python train.py --n_layer=8 --d_model=768 --n_head=6 --n_kv_head=6 --head_dim=128 --d_mlp=3072 --vocab_size=32768 --activation="gelu" --norm="layernorm" --norm_place="pre" --norm_eps=1e-06 --positions="rope" --rope_base=10000.0 --rope_fraction=0.25 --qk_norm=false --attn_scale=0.0884 --bias="all" --tie_embeddings=false --parallel_block=true --init="orth" --init_std_qkv=0.0211 --init_std_o=0.00528 --init_std_up=0.0211 --init_std_down=0.00264 --optimizer="muon_variant" --lr=0.0129 --beta1=0.95 --weight_decay=0.02 --lr_head=0.0102 --grad_clip=1.0 --warmup_steps=200 --schedule="wsd" --decay_fraction=0.885 --decay_shape="linear" --final_lr_fraction=0.0 --batch_tokens=131072 --seq_len=768 --doc_mask=true --train_tokens=1277000000 --steps=9743 --dataset="wikipedia_en"
MLP neurons of a small language model. Each row is named by its layer, matrix (up: input weights; down: output weights) and neuron, and shows model dimensions 0-191. Each number is 128 + 32 x the weight over its row's rms, rounded and kept within 0 to 255. Numbers have three digits each.
Before each neuron's rows, "fires after" lists the tokens most often just before its 100 highest values on Wikipedia text that the model never trained on; "fires on" lists the tokens most often at its 100 highest values on Wikipedia text that the model never trained on.

fires after: "\n\n", "in ", "\n", ". ", "for ", "In "
fires on: "| ", "as "
L4.up2177:116084092111126159167112094124105124154135089209116115179082135127107088152171137130153082125096125186167097129153101119153114132196117109143144149188108116148102151125114094079172129137165140161179122096087059134103103135126110102175195111120092147096130060134132067130143128117106129161170165110098137172143092185109082119150146101140124109164089135170112164132189086128070141164163157157158135147073186092154064154151106095072143148130162145147109080106141125140084057081169135167087119104112117136124080118104139098108115152141053185107175114116134094150076163140177131155
L4.down2177:138146113100127199136153149161099082155116103131125133136152051174119086125166133068113141104132088131154110163127085101114129098181099112131057124094089130163132128142129077178117139129184113138169156122197144129082136146091137110102186166107158153141116207118087093203206140098130144112039067158112129107123122121115093069125148107096099145184116105101130089108110115088106157170141108150149154076127151170103072121124145172132103148147093116143132146101139126145050153112178109187165141222146131081115128071168145091143128118164151135124104164034186158073164123150159087098

fires after: "1", "4", "0", "$", "3", "2"
fires on: ".", ","
L4.up3014:096101145155098142104080092079084059086133070138107136143118136162129122192139134128121166107114111210148170186126122070116182074187152194155103168117204138115119109121123104089116106109077185146102126152154106140097158132156146116116159142131145088184166171087099118171124191177143182138095120066127181177128122103173114128091170074088145126135096112094103073161144162137135155171090092155140122145117099103143116108082095152239180125127133103111156102116097149138096057087075119114061072104155138122097098131088126132137160107107165141149094155138115099089171061186157160159
L4.down3014:152182142107161186110137156175099158168131188125149148124150145116095116109108136128062123157127111086161093111139118172108157124098162042131124065112095122173187093128128185150119136056167123127132117160125134061119117065157145148080059092091084132193137047112139126155140116168124132198155116111094108094087153114141133139126141140168177120158121088156175151150138115073084183060141174126195107139127144116106165121128148187101079117076121138097137165052146088169119177156163120149150154109180087200179135158137179095184078173131114107095127119159078157158120140094131168188

fires after: "0 ", "1", "1 ", "A", "2 "
fires on: "| ", "; ", ", "
L4.up755:143113151125178073113125162106124145164061156129117100124127098124138107153061138079059090151144097096132160087148062183150137164203081107099149117123135136122181183110171150149146070078126130107153109107078071109152119085167137175204092137097134112108126075150108146176127090125146184123112157150093115111134119093121147154122134133091133170143159178138169064040119112123134113121096089075084122110124142143164172102057141108161155084154074173126140110128097119154161165166166062137103182158169099145065133168132150128149177147109161136146054149127121162149148076150074145173
L4.down755:138130154131110139101134134127097169075156182119140142099135073143110149124140152183166124160104193181118134147131134112059160121087139183144147146127078111086157112109014120113130139107144141176073146132107131134171151183104119149146190152119112160174126077088129109092136138153095075118120186159166103111147158211125157144100167149151147122074176129156069161091120127109141136127144129180138157123071112112103118156105158185090194170076185092163160161093162172128089143158153152143133111080171122137154162098096136136157111122123108121116160113099192157197083120127128163130

fires after: "\n", " ", "- ", "Party ", "Club ", "U"
fires on: "| ", "• ", ".", "("
L4.up215:120141182181081180101122139097086153184121096090123112178108132165136146084148019149156114103141164150109150123081120098127132161182164108141095158128100163158094145065133063075119151160140120117121149144126119136082121165187083090172134103129160172102106165131173094107132087155153108135167160131164162175125106178134105159167076124105121126089110095123104062183132119160040096150123043049107176080141112105098151147065092158130101072155056043190088121172158153117174177115146174160123106103144135164157181147182126209127101115149165115162131093154106155089173095110141193166
L4.down215:108167173118130155082131135115110106142113143133104124121079165124148136147104125187176109168115114177121149108107145119144179128134115072164123171110131080134132144137076127165255150198097082131186157146154089071115090183137068210132077134137153147155092144095121141105087164124153108094153099093116128151114080167069163144119139119132204103155143087108081163150101109103148137156189118150115084131154151129117087147151095093135173122177129102105121173134176119130155115106209172124137102104097083157140208123134113172124126106095113088135124132178174158125124112127149154110

fires after: ", "
fires on: "but ", "due ", "including ", "except ", "as "
L4.up761:123090080093173114146115134118182126228084122158125088142178135100079112097069154139103136154132182155094074066066176171112047100133157172119163157154153162178168134141188138188131180094146160147157170103105088102088096043132181175108145177155153074140093123034087142172152105156113163135065097122104100173138162088124168128105127142154153133106106117135184098119135217148212136148123119154124070131161118143113124146154120074160126132166138123095115184171155136167120122120141197175127139158160141132141089173105101132089166095075126129070151126135134077127119098086158093128
L4.down761:152155176141163144139148087145121085110096139071131118065152127080129132174103124132145082153104141120085136117106061091190100129095111088167063063142161159082098129100083104149171120117085143129099176160159148120161127129094156154052146136212084131122090185154166119079095077177170154095092120119097072099135163083147145123082092139147143096132134129124148121119138137126143128128126129152163087164078177090098206164116112175124156192086146115171151101125174147130076129067175092111137126091082129179099155140122178088098159132125217143140116113154098176173151149152096129132

fires after: ", ", ".", "|", "In "
fires on: "\n\n", "a ", "\n", "which ", "an ", "to "
L4.up1598:053155148142116106142140108180139117108133094146151135144133135145105112113180099097087095147135134123128151099120128143195141115129131118131162146128139138102107163154144118142133133118171124108087090114119077092130152141145130140093191157107095113129108145119143133083131119125067152098147160147158212163133132097122098100129128110158108140101159144112131116127096097161100127126187108037107080089038137157096097158114126147112085127124174081126127157117122128136161106119080135198084091088121122091111117127117127107128181114106210149101183112101130110126145150168134151125
L4.down1598:163129186164111073143156182136051130089107124129155126142135153139154143118117138101174095126098140086126138106189158123178170100160102105073118089156144110114145081169111114082132114132129101140116136141127165189167132126112165173144128192123119112180123112159113137095110134144137130109116145136111121131103087138102141125179107146117151148121094108165155066144106125153146114173121137189167170146126179136069159119163124153201185146112117146157180129150083070138149117176165112098159169179099140255106103150154099130106106100189130112114169171121143163113059066105164078079

fires after: ".", "|"
fires on: "\n\n", ". ", "\n"
L4.up686:096055127129132063091137120175125095074147117150135093123104115180083164184118101127132143128106084116083172150129128146157102091159130141107132106108124115094141132119169118177090145145083095174132123149139140157144145125146112187107079135183154143086102154087122139109130130109159164143137123135166161128082096075093077144111172142095133034114125142171097117163083131105109142102124130066164166128145134089143113145169140137109130128122094137106133146163145164135110144136124139115153111118135151124163150124116120095128095118106128141145097117100168146164171129112109150162
L4.down686:152195131124135121165082123098117130161121096113106155097165119109178086101145156101098110147093181115159089146122130143088146142042091163099112180106135127139140113174091169091150127124144179133120127115132144096125094079091148118092181114097078133121114151146168144136055143115071120139076115143079084114102122181180174121150104135113095154137151111097136121105157132148088149130116140157081103152110098160107117138074074135110136106128176105126136099152082124104133076090118098146122093159132097255125110150146134114141157149144129119103123142128123166060095125082131096105

fires after: ".", "|"
fires on: "\n\n", "\n", ". "
L4.up2561:048123137098103074107108139094135084129086115131127136178109109152108051101098127108227159207156131101098120133124166114148078119087089131097175146155122131145196055153167172200116107129081144133127100091125157148138143144122105137103167110219125182091116113099122159131152151089125131114114138119062154111123109147114167115132123143162118088132132139111068112169117171118068153083080131122123124132147135215168117131092145119133135126097129086107116137142121114181122060023113125146072134137083188130078101192118157084123131127134122137145147158169149129149134138078060154153
L4.down2561:102120125199081156137118181097130067146132144129102124086092117104115164110079069185166125117142093125107128151164116073128127148126102142147183139108153096103115104142146063124076109064128125163161156132189116134088085148142097122101129139095145152141152147090136158122098111192155154101179105133152106143120198112178062133107119080080137136094127087147201122087129098114120113146177129129165096117109154138120055111140131125079110118135113123168204115158075114145172148108170162149090144164141119184096151103117129180168097116088111200099065074088111180124108139154084169131

fires after: "| ", " ", "- ", "— "
fires on: "| ", "0 ", "("
L4.up943:100170042149132089132137119158126133091131103137125183122132124107108084069102140140134160101159148053111140127173152136131047132179128110144132164140118154138065122205097133111137122147116158110136111187106148238125042135135154053103079144074163119116094181130198143142120108132114135088121175107171153151104104169144152214122138110162118095165180148168136111142152136176115098144142079094108153158102172142122044122133148111192090189129173153092178086139112096024156120115125130092110091157147131122135184117176116161116099148069159094124105109140073149170140132122087139123
L4.down943:144127139113108140155098134153105143084179074079139095119122174118077140162114131119147174138105101129154123176150139099132148125083130147136116055117113155135155085052144149092138127149147073117132169139077089078134206162127130167082160152142159134111116192134087129140142146166167121140150084154127100127155159102095110045099135144102117105163112141129151119061139090066098143127129129180092127100117168077148131189115112151104109113145072115162095109141144176190125173109103144173157100073134130165129105155134135113127154223182102172181181187140109116123138130152140145188

fires after: ", ", "/ "
fires on: "and ", "but ", ", ", "as ", "What "
L4.up574:128126119132097112147065166093113138087121118133143151075148129116071139163144175192087087138143135123119078105020101110160106094150123158071099143177111155108082135181074120142131081098123178117172118059162115153148133023162134141151118138170170172174166105130125176112171096147107135140126230091159132155190082082112128116122076146145116130126082183138122123124123116186194138155165083109133078132125167136098084123129195098232153109060102124113079101141133113146100096128149146154121139068112174136119127134153082147072173102120116158158103128113113126152113120122108177124
L4.down574:130123188147131156152078116133107129109154127099119126122146138144082191102108161130149131160155142097109152141132111117144089055125123096121126153131138113151153088113136080136111100095068110135133200093150153149103115185157145121077118123216138190225077122146060159145161156141157118071074112103137145131149147119158102131017126132156122124138137127169094145204111141134109122159133143150177096180112136128155158162069155142114131174107097164178168131195110106113171097141089134122098142122090182204109096113135179115114167150030115129144073135133043125115117156123122111102

fires after: "\n", "\n\n", "Year ", "| ", "Notes ", "on "
fires on: "| ", "|", "Democratic "
L4.up1898:174176116141119200167160095119142123122070136127135087144134135130136203097153140154152091141130097132151128128094135085126124174137085083047160092120084107145128119116089177074130136167199162086106138086137098132095137171134131140104096118092138172132122087136126159092156171123091075155112074100160106213135110150110189113095139101141178114127147106108146120124125148137073043109093211101157183098096180124112135129161100138114110129133115105170157059130118147148094148096145045184151051111105081115120094104140173171137118149176068104178135103132144144099131185122124148133
L4.down1898:128117121081166110130100152138091166112155127161121130163108130100113105140083165127082144127065120120125125105130154138182103132083127151134107141145101142103138130073134147127145134105091091131139129161145109121194171095161158139120184147167110074144088086109174096159133108161141140082103196113073117086053157147122139100171104148127092123132110146129143098130147155141168169162172030138086082143164116153103144146121140043171178167089151151065135140139169132160108157161152169166050139123170172091180126132134048082134097128118182113091146172133108104178131066146098058172

fires after: " ", "0 ", "Cup ", "League ", "Division "
fires on: "| ", ", "
L4.up1858:142149138105126097117140091162105172156168169155141085100121121125128205197182156089224083155093078126050115061153196118127065129159082111120088192140071189101067142110124152111101138140195146081126115130113118093122130116165136106160144108131108142106099143104169092084117059135117061129124156170081122177145116173105111154149183162134083120088146141172124136133161118079119101137089158176096092103148129111126145117140162137132118111157145122150134047080139154118097169126172153160092146139141084165084165147152074127138131169124134133112114049102143174127145169095162119146
L4.down1858:131118140110154169104129173171134143122137121092128136163067185127147136144129106216071164088125113160151105121135106169185129155163157135171148111148155076137116144117105080148180099148085151148159123090087147111093086131112186159120128090123162113140129140134103154081122174096118176171125152103112072077133119159109122104152068101112124139196125123060155144118120110160199159078105138126202126126086097142133136133103130146107150167128113129100069138130153141095112080141056165128109143135136098137184151127076148149099171144101133092132119217105144138164164095107141173184

fires after: ", ", "0", "1", "9", "3", "6"
fires on: ", ", "200", "–", "199", "United "
L4.up1451:119109099125155190129138101143178111153147068128098128122178112136077132178194104157151167116179112126115074088182122107136126116090090157086166117206110190111089123138066098132136161135158143143146132162134127097143106147152075088121085148130106133157123135162153095123147193131121120110092163160126139112092110155155114114113135156077098143111099212168175147087126118115149058115167094075102184045122111075141156095094171096146131125094141102113111091160117087090139151168128156135163114202135119152123158141092101129135107083145116167099198111083162155160133128118160083120
L4.down1451:184086105086113143178100126112060133141089138181089149108065137171157084107146104166108140142093155057143159158081114105112122097246117199175094105161140130098127148140166110105114080120143146161159136097143126127080143128128174176116222214134166186119160096107138172110087102106155084108151106120119110154191109169121133127158114108142103134117149107112123132093120138097116152132098061140140126058096142073139124185175123169059094076121108174067204104117088139153159143135110105133086073161119116117146110144161106121133111145106173091157107142162081130140167157090142092190

fires after: ".", "|", ")."
fires on: "\n\n", ". ", "\n"
L4.up2965:123127145166156100057117110127088125185124187089146115151107141144148104126155131124178088117123152157117111151127136158112042096109122109132131119172125153129098143146210107097100093181131115076102079115218139159137109048117139137098066127095105100140081102122175100112059127115139144152157102132163123122183173072159091132121185138104106116115116143092150078113123095163166134208089128179128165115088135185065088142167148184102099100083124126163120163121153142097148092142206130071132132104126152111075012103135133103198121130146074191180069118055142145128171178140118159124
L4.down2965:108162132133128147145113167120148102115132122119136126129142154092112132117130136092110153142147071150139091143126087131159201149135113121137109090069186128202169101126095173117120086140133202105142123128123168102178141114124095113111192130212119164113160076138128121108127137105147137156128177089134121141134095189199164188126079136115090160074067135096111215187123115089113153059137162097125111097133141113211085114111077052127169134087104135117135077147145138132111170132131116122155151173154157181152131141110119135115157110139197135121125162151072116166155120098084132124

fires after: "Al", "al", "1 "
fires on: "-", "| "
L4.up2550:189129163147125110111142139110134119137160080093142135143094112052167112154172056123128066130136061131138090165088137096196146119108163092160114131142069124107066134132140152102114120154121115080080147115138150157136119149141135102118117139112191149147118149133150139120159168146132148115124152123187137053141169126127126193140177184151124173128163138124117174097147128158096138195120152159001116100102100096132118132146119165144124152098153190128131156118118080104111075096137081074126151127119132148139167137103091114114186102148174133188138075188113105123079148133138096145
L4.down2550:172069175111106144136046139135176086080154095134101182125090150128143070160090161099114094133149186116160107120057099112076145113128138129132179166120160178108145082122168127119139126069127077027132132205073086141139098189144152135160130100163131129134135135102104107166163122095137105096118079136126103141139138210042112148103125090116113131092154176144143146145050161134159152112088148104172123192130125166088117100162132081129121138156063176164143127162131141118161156133130045143158108140067161132184120129117112127089124226073137170152122056123160115135183151153115077130

fires after: "1", "3", "–", "| ", "2"
fires on: "–", "1 ", "-", "- ", "0 ", "2 "
L4.up1864:120116158113080127142128106114137076123100104115147117077111221111090160087178168135105092119165170130153161136138094119108073140090100150105160141115162145127134162098137114117120100127204088179138167083132122128167142139147126174115111160149118129121163152152124157197188159151062181087097138091104132151106110120055129102048127139127116137149143102113083144116148115081107091147155085114120128139183115117114096110101041104116164092128108096107097128210052059060178144124119156081116137103131152106135138077115109105087072128131102125176114137127093150125143112100142165139
L4.down1864:109136095124086163137148148152186089134141098139102134128109099172101145118171155134092108081116110160115133147146137145162217091108102059129169136190152126060104145172131138181159135170149146094064162163100136121112148135113151125081134142149118106105111153156137096093152051151120149088217106110103188104133137106156084114158095073155136097146080119129115113132124114151154131109163099092098097147090167118138095131192170067097152180174057211173092082123089095078080136150115150108025120135157150095107156122119130092125157181159111146141144118170148134078135075073147164155

fires after: ".", "|"
fires on: "\n\n", "\n", ". "
L4.up1938:066131111164126067062114166136105118127143125116136138132165095093120121194113120083164164151181137121144092168125092125108083191085143106070205064081156067148125143091183101197136122169109174186052080091124114163138121129184139127096113120132154099084192149089079158136149140073062111086111117135119116112129143124172102134118133161118119111128159150108140120148102139116053145145159154110159167171095149135142183208128164041120099097126188122130110121125114111132158161102099100159145171130169114125150156148100140159149218113139120155145170075007172132127143176129139118149
L4.down1938:160140138144126150122115144091240139132143142093158088120088146101115144145132145167162068087156113178111121096215105181134153101180160150144070101125072123126132061139100119079119078121181088086207140146144180101160109074104102154121112086142111115144096113174166136142153167121160099144078116131095140189141112061158124094104101122121126115088099081174118144080140118069228114159121126130108111117129135099180095049089112181105136122062109135134164137134144077110149118101123181092034129131096124255122112100139131110136096117105111108101134199153049127120148129149064186069

fires after: "Goals ", "0 ", "— ", " ", "(", "cm "
fires on: "| ", "of ", "as "
L4.up82:150167107129135103042131118125134088118107144134159107083148118154102109140183137101118142129131141109128104153169084140107136128157106097122168087158109178137079088136145173123155160143117144147119145108105116134116108165106079103103156073114062149151141145131084184171158155168093101168166160057077174122143070130086127114120141088199177149103111117130112183117132128128155116112098176196073137126196122132170083178130119133146072089091117100127104133142142116097174095099116105106130175153126127139144114081101112156129118117169165175085130111132122118106159114075146146129
L4.down82:155093089114176143141062084165153104109129145153141150156088097115102141102090119123147135149094163084143185139134126134137147094181164140157112131126184094106105182168123143132130145106099136173147124168108133105175162156061166119064143140138148106065151146069150156177134179175167106128144181177195159064133162150109143123093147150122100140111137100128102163123149133114118025158154128086157130097094103162139091106123144112152149117189179165128156045061124110225137106087099139132125101132168172183146174141169062173128172180132116081112116117077116164173102164154145131095

fires after: ", ", "with ", "for ", "in ", "In ", "of "
fires on: "a ", "A "
L4.up2915:114132102157134118170136109099069120110160119121051118115207077171110103124149138153107115091138126156067127148063176059111137174086174147133132175091110110167116122108108073102122136209184084155129128065106152180041150101107082153126110129160122152117107135118126124091124123126119101107126088136092124105174085056187128110154136104115205109083084123116127160131104125124152131111172100087125136150099190112156118123122062161212149084098162178139110111099199135102161191127107157171159072153161129163131118134114179164157160096131094123128130149086090102140082106153143177098
L4.down2915:106163158149163125188147108115105137129095125138114048124178097123115112130127124197105121095162174131134192084174100144115144094165101128153134186153109132128076107138086144144120149181147102125131131179155126104119121184153118110128141127112101122142172124114178121150147141166157156103137180142164147105104134155116042121068093095100100116129159110053151144129101164122128117115176121107149140136127116097101146177125111097120150127152196111170142169087104110090108128103206107138171087096124189083115141100126153116115121070090116125130085130153130074105130119096131126135